Weights of a small transformer language model: 11 layers.
MLP neurons of a small language model. Each row is named by its layer, matrix (up: input weights) and neuron, and shows model dimensions 16-79. Each number is 128 + 32 x the weight over its row's rms, rounded and kept within 0 to 255.
Before each neuron's rows, "fires on" lists the tokens most often at its 100 highest values on Wikipedia text that the model never trained on.

fires on: ",", ".", " "
L5.up329 [119  88 195 156  73 112  93 136 123 116  92 126 175 134 116 215 114 171  99 184 118 100 120 113 160 167 117 133 161 107 123 111 146 115 144 137 115  90 107 160  83 104 112 145 158 156  78 142  74 136 114 139 111  66  90 141 138 107 101 152 155 190 126 177]

fires on: "er", "is", "h", " for", " per", " m"
L8.up96 [143 148 100 129 128  66 173  75  81 119 109 100 110 130 157  90 107 130 129 178 101  79  69 144 150 137 166 109 144  74 139 163 162 141 115 160 127 160 150 114 183 114 146 144 164 142 118  78  86  91 123 146  93 139 121  90 192 147  99 141  89 113 136  82]

fires on: "st", "f", "v", "t", "fer", "du"
L8.up117 [121 123 178 162 124 153 115 134 105  93 122  91 128  89 112 107 126 107 173 106 139 141  94 106 156 179 119 143 143 148 145 139 159  99  62 157 130 187 122  74 168  61 120 157 171 182  86  88 128 113 123  85 102 139 116 129 144 108 139 149 153 143 147 117]

fires on: " M", "im", "u", "j", " J"
L7.up360 [179 157 172  89  73  64 161 150 188  76 213 136 159 113 125  96 112 166 190 149 159 152 153 121 136 155 120 132 178 101 126 144 160 163 128 110 102 116 136  31 118 138 155 130 130 140 101  93 164 155 138 119 139  59 117 120 134 116 119 131 124 106 135  82]

fires on: "er", "et", "nd", "ad", "d", "st"
L7.up50 [175 119 119 135  97 129 115 126  44 178  92 125 134 182 143  76 110 154 156 124 120 142 125 113 112 138 151 133 137  76 124 124 141 149 127 145 186 200 134 118 148 110  75 158 216 142 148 153 113 103 178  92 119 134 115 129 150  92  85 139 126 143 123  86]

fires on: "os", "ou", "iv", "un", "ri", "oy"
L7.up497 [ 73 178  87 124 129 108  33 132 116 165 133 133 207  80 138 150 123 144 118 148 167 142 201  42 145 150 125 132 118  58 125 132 152 146 123 129 134 157 128  61  99 154 181 124 165 118 171 157 139 165 113 102 135 141 101 154 133  65 129 131 143 136  71  89]

fires on: "r", "iv", "os", "and", "ir", "ress"
L7.up71 [ 75 161  86  80 151  84 112  98  94 153 197  97 159  91 141 101 150 156  33 110 141  88 131  86 173 110 159 114 132  88 145 160 143 117 115 137 166 102 106 132  88 123 155 114 165 142 108 142 135 120  81 124 150 148  99  99  86 140 107  92 141  93 136  97]

fires on: "y", "ia", "em"
L7.up319 [168 120 153 105 131 122 160  89  98 160 170 116 163 123 135 151 119 101 159 118 141 124 162 101 158 189 134 125 174 100 136 152 108 127 102 142  97 156 143 148 111  65 154 166 111 143 151 150 132 168 115 141 177  51 137 142 144  92 151 135  73 107 154 113]

fires on: "-", ":"
L5.up25 [122 160 203  75 126  95 116  88 174  96 102  94 148 127 118 117 105 138 130 134 171 136 102 130 152 128 118 174 174  69 159  81 184 183 132 132 127 128 151  93 165 150 102 145 112 169 115  96  93 129 158 133 175 142 169 119 123  71 118 122  78  97 172 122]

fires on: "or", "ru", "e", " ", "o", "ly"
L7.up353 [113 135 142 148 139 123 109  71 196  91 164 121 120 129 141 134 196 160  65 152 155 108 127 105 135 170 102 145 132 156 122 125  86 194 142 108 136  87 171 132 109  54 157 129  75 121 121 135 167 132 158 112 146 127 131 162 124  95  66 140 142 112 138 189]

fires on: "-", ":", "|"
L4.up438 [136  98 117  96  87 103 137 111 148 114  99 122 142 117 123  81 112  82 116 140 135 144 125 102 157 137 110 163 145 106 171 133 137 166  81 139 157 115 162 115  88 133  87 182 131 149 161 127  85 113  93 160 157 108 207 182 115  98 162 102  86  83 128 108]

fires on: " (", ":", "T", "{", "^"
L5.up368 [166 109 127 161  46 112 145 112 129 149  81  67 101 116 122 175  83 159 184 108 105 137 122 110 147 148 156 169 119 138 139 130 113 207  37 144  93 122 170 156 182 111 123 178 104 123 147 102 111 176  77 147 118 121 182 198 142 115 178  86  84  85 113  80]

fires on: ",", "-", " and"
L4.up163 [144  95 195 158  56 108  88 147 169 127 115 119 122 150 112 192 137 171 156 141 159  85 102 106 160 162 132 175 170 144 138 103 129 170 127 151  73  97 142 159 180  30  90 173  93 134 134  97 106 100 136  98 138 119 198 138 103 146  90 142 111 141 156 119]

fires on: " N", " n", "tern"
L5.up518 [ 73 159 114  99 127 120  77 110 106  80 142 106 173 102 158  69 122  87 145 165 136  66 116 119 140 137 131  93 171 166 179 177 100 132 141 109 158 137 111 136  93 158 164 168  85 111 128  84 142 177 112 161 144  84 104 233 152 105 155 100 124  96 106 146]

fires on: "l", "d", "er", "x", "z", "n"
L7.up489 [130 149 130  24 132 109 107 223 115 143 120 142 121 144 145 108 151 112 172 158 126 172 102 145 136 164 113 195 122  77 135 139 199  96  85 177 144 115 127  88 115 127  55 142 194 164 180 146 155  93 180 104 106 107 119 157 111  84  93  76 122 139 121 115]

fires on: "l", "b", "s", "h", "j"
L4.up245 [186 112 183 157 111 131  94 203 108 107 121  91 123  91 168 175 194 138 177 122 159 116 111 143 113 130 169 215 140  69 153 137 181 167 111  99 109  54 164 139 155  73  85 119 133 174 100  86 129 122 103  88 140  90 140 138 157 100 158 146 160 191 113  70]

fires on: "n", "e", "c", "o", "d"
L7.up302 [135 116 126 107 140 121  59  73 161  69 125  80 131 181 157 140 190 120 148 157 118  77 124 139 128 127 123 155 107  66 145 125  33 184 121 112 149  63 119 196 107 104 117 115  65 166 108 132 141 168  48 126 167 117 100 195 130  88 153 141 136 122 123  96]

fires on: "ar", "ic", "y", "r", "it"
L8.up422 [159 130 164 168  87 137 168 144 173 106  93 169 162 140 134 180 100  99 165  83  92 112 122 165 131 137 160 151 164  78 150 186 169 138 159 129 149 108 142  82  99 110 134 124 158 150 119 125 115 128  86  59  76 123  89 108 154 143 188 136 136 183  91  74]

fires on: ",", " and", "),"
L7.up173 [135 127 150 155  48 124 114 118 103 140 101 164 143 159 168 184 106 146 105 207 120 120 141 100 196 192 122 120 156 146 117 105  89 146 136 190  95 111 157 160 165  43 131 151 105 141 116  94  63 156 149 125 101 103 152 121 133 162 110 135  83 146 131 148]

fires on: "z", "ord", "up", "l", "k", "j"
L7.up591 [127  88 105 147 115  86 113 151 132 204 135 124  84  84 141 128 128 109 163 145 190 128 167 141 103 125 148 176 171  70 131 125 177 126  55 106 149 132 150  55 145  81  60 139 159 173 146  68 137 117 101 126 176  86 142 150  91 103 166 119 127 122 107  96]

fires on: " N", " v", " n", "v"
L7.up196 [152 127 147 116 140 156 108 110 143  38 114  57 120 118 111  99 117 140 119 147 144 118 121 127 147 173 122  89 137 116 164 177 116 138 111 116 127  96 118 144 108  92 162 177 163 124 153 146 165 133 117 200 120  71 146 147 160 152 150 105 151  78  88 115]

fires on: " in", " In", ","
L7.up247 [131 153 125 167  81 169 106 112 101 143 120 112  98 126 116 111  95 155 138 159 128  56 116  67 221 169 173 137 138 116 141 121  75 114 144 207  48 155 107 132 115  79 122 175 109 191 107 116  76 115 129  64 106 144 180 160 131 136  48 116  97 157 130 153]

fires on: ",", " and", " |"
L8.up310 [120 125 148 174 114 103 126 163 104 128 128 123 112 156 135 133 100 137 176 191 130  96  87  38 189 148  95 105 159  96 117 121 168 138  88 138  73  65  50 176 122  81 140 214 123 127 105 104 102 141 111 119 108  53 158 141 170 157  90 139  81 167 138 169]

fires on: " /", " m", "q", "m", ":"
L4.up98 [136 164  81  89 145  90 146 146 142 159 128  70  74 118  97 137  89 111 190 150 131 144 108 180 142 127 144 191 117 132 151 150 157 224  92  79 134 148 169 133 207  64  99 138 120 128 143 107 133 115 117 123 124 114 164 202 109 103 134 100 105 113 132 118]

fires on: "-", "\n", ":", ")\n", " |", "|"
L4.up187 [186 159  94 114 104 104 132 107 200 105 115 139 110 152 104 124 103 149 150 121 127 140 125  97 178 130  91 108 128  92 143 126 162 191 162 133 162 100 226 121 160 136 148 142  83 109 117 126  79 145 137 175 179 164 171 153 127 116 161 131 128  80 197 116]

fires on: "y", "ge", "ry", "ice", "n"
L7.up354 [157 162 144 167  75 137 113  95  73 141 176 153 187 115 148 184 134  96 155 131  84 112 121 144 156 135 172 129 139 118 136 158  71 165 112 115 113 121 215 132 122  63 147 141  91 154 116 128 161 121 123 130 156  71 132 156 129 119 150 134 124  75 140  82]

fires on: ",", " by", " and", " as", " also"
L5.up297 [179 109 123 192  83 106 162  69 135 191 123 139 151 158 126 154 137 143 169 184  50  88 133 151 206 166 139 150 157 131 122 148  99 167 120 141  69 161 138 150 179  40 103 171 129 117 127  97  69 132  87 151 141 112 155 113 136 174 110 105  97  97 141 115]

fires on: "B", "V", "M", "D", "T", "C"
L4.up607 [118 116 116 170 125 125 106 162 142 179 174  99 149 145 103 150 125 119 193  78 150 117  77 132 127  75 136 154 168 117 138 101 174 131 158  99 132 103 191 141 147  80 115 142 166 188 106  77 128 133 106 112  89  56 117 144  81  82 116 145 128 181 175  81]

fires on: ":", "-", "/", "{"
L4.up107 [176  85 159 151 100  98 122 124 105 110  95 115  90  97  91 190 100  87 158 117 164 163 152 157 155 161 111 148 104  40 124 133 126 158  62 154 145 164 184  84 160 163 129 147 136 126 139 140  68 125 121  90 197 131 158 142 127 120 111 118 143 135 108  97]

fires on: ":", "}", "{", "ation"
L5.up142 [153 145 140 128 133 127 132 109 158  80 105  61 112 120 116 196 158 101 152 139 128 130 157  71 156 137 142 168 111  89 141 179 209 177 111 105 121 161 174 192 165 158 137 144 113 136 164 113  85 167 110  99 171 156 151 144 141  84 118 132 133  81 169 115]

fires on: "iss", "ide", " or", " also", " th"
L4.up109 [163 192 154 118 125 117 107 105 125 130 120  92 114 104  87 138  91 131 202 116 206  92 129 108 106 138 140 165 151 126 120 189 158 109 122 140 151 140 151  91 110  99 131 134 115 237 105 116 182 112 118 130 129  87 174 140 204 132 133 140 116 133 148 103]

fires on: "r", "ur", "ar", "g", "ag", "ber"
L7.up614 [ 73 103 163 166  97 123 140 119  95 133  96 186 185 106 146 167 110 128 211  92 120 156 106 143 117 127 122 147 172 110 118 109 140 149  81 111 138 168 124  79 155 134 101 138 119 152 117 142 146 125 117 109  80  98  88 145 109 109 198 102 100 141 128  73]

fires on: " n"
L5.up234 [ 87 130 137 105  85  87 103 118 158  64 144  91 149 181 151  98 126 112 103 154 169 116 108  85 133 127 102  95 156  95 166 175  88 151 128  82 125 133 129 149 160  67 187 151  92 137 134 114 131 169  90 158 138 114 141 163 151 149 152 120 123 134 152  79]

fires on: "\n", " m", " /", " for", ")\n", "00"
L4.up212 [142 145  65 131 133  72 160 115 150 115 159  75  49 102 116  93  95 130 164 187 152 144 120 128 160 123 122 185  77 134 122 164 190 177 150  82 103 176 107 120 143 138 134 145 111 109  99 104 105  69 155 117 139 175 153 121 139 124  99 118 102 127 124 123]

fires on: "t", "er", "n", "port", "l", "v"
L7.up344 [129 134 115 118  93 120 182  99 113 120 131 109 113 109 106  93 187 122 119 127 143  98 113 135 143 164  88 121 179 115 147 168 118  99 139 142 177 149 115  58 189  86 100 158 125 120 132  59 100 131 135 135  48 108 150 151 145 100 135 115  79 175 159  80]

fires on: "m", "p", "d", "l", "it", "ist"
L8.up13 [115 166 142  88 153 120 138 175 146 151  95 177 125 141 117 108  83 120  87 149 176 135 127 137 158 105  95 168 186 120 105 194 155  78 104  89 128  93 143  75  99 155 106 168 174 203 174 106 167 147 123 124 127 147 126 189  67 145 132 158  54 102 141 124]

fires on: "tern", "in", "ound", "m", " the", " e"
L8.up609 [113 124 129 148  93  91 138  64 130  69 105 114 174 130 161  69 114 125 199 177 112  65 145  94 128 202 138 140 123 140 114 169 158 160 122 136 111  84 130  96 142 113 143 147  59 150  68 144 183 163 155 164 110 155 112 216 129 143 168 114  98 128 121 190]

fires on: " N", " n", " M", "N", " m", " G"
L5.up183 [108 116  81 118 110  61 128 142 131 116 132  75 101  86 123 103 102 116 121 179 190 117 143 139 136 130 106 108 148 119 157 140 156  85 139 108 134 100 108 135 112 118 131 158 131 112 147 125 164 136 124 148 137  26 132 194 158  80 159 106 105  95 105 136]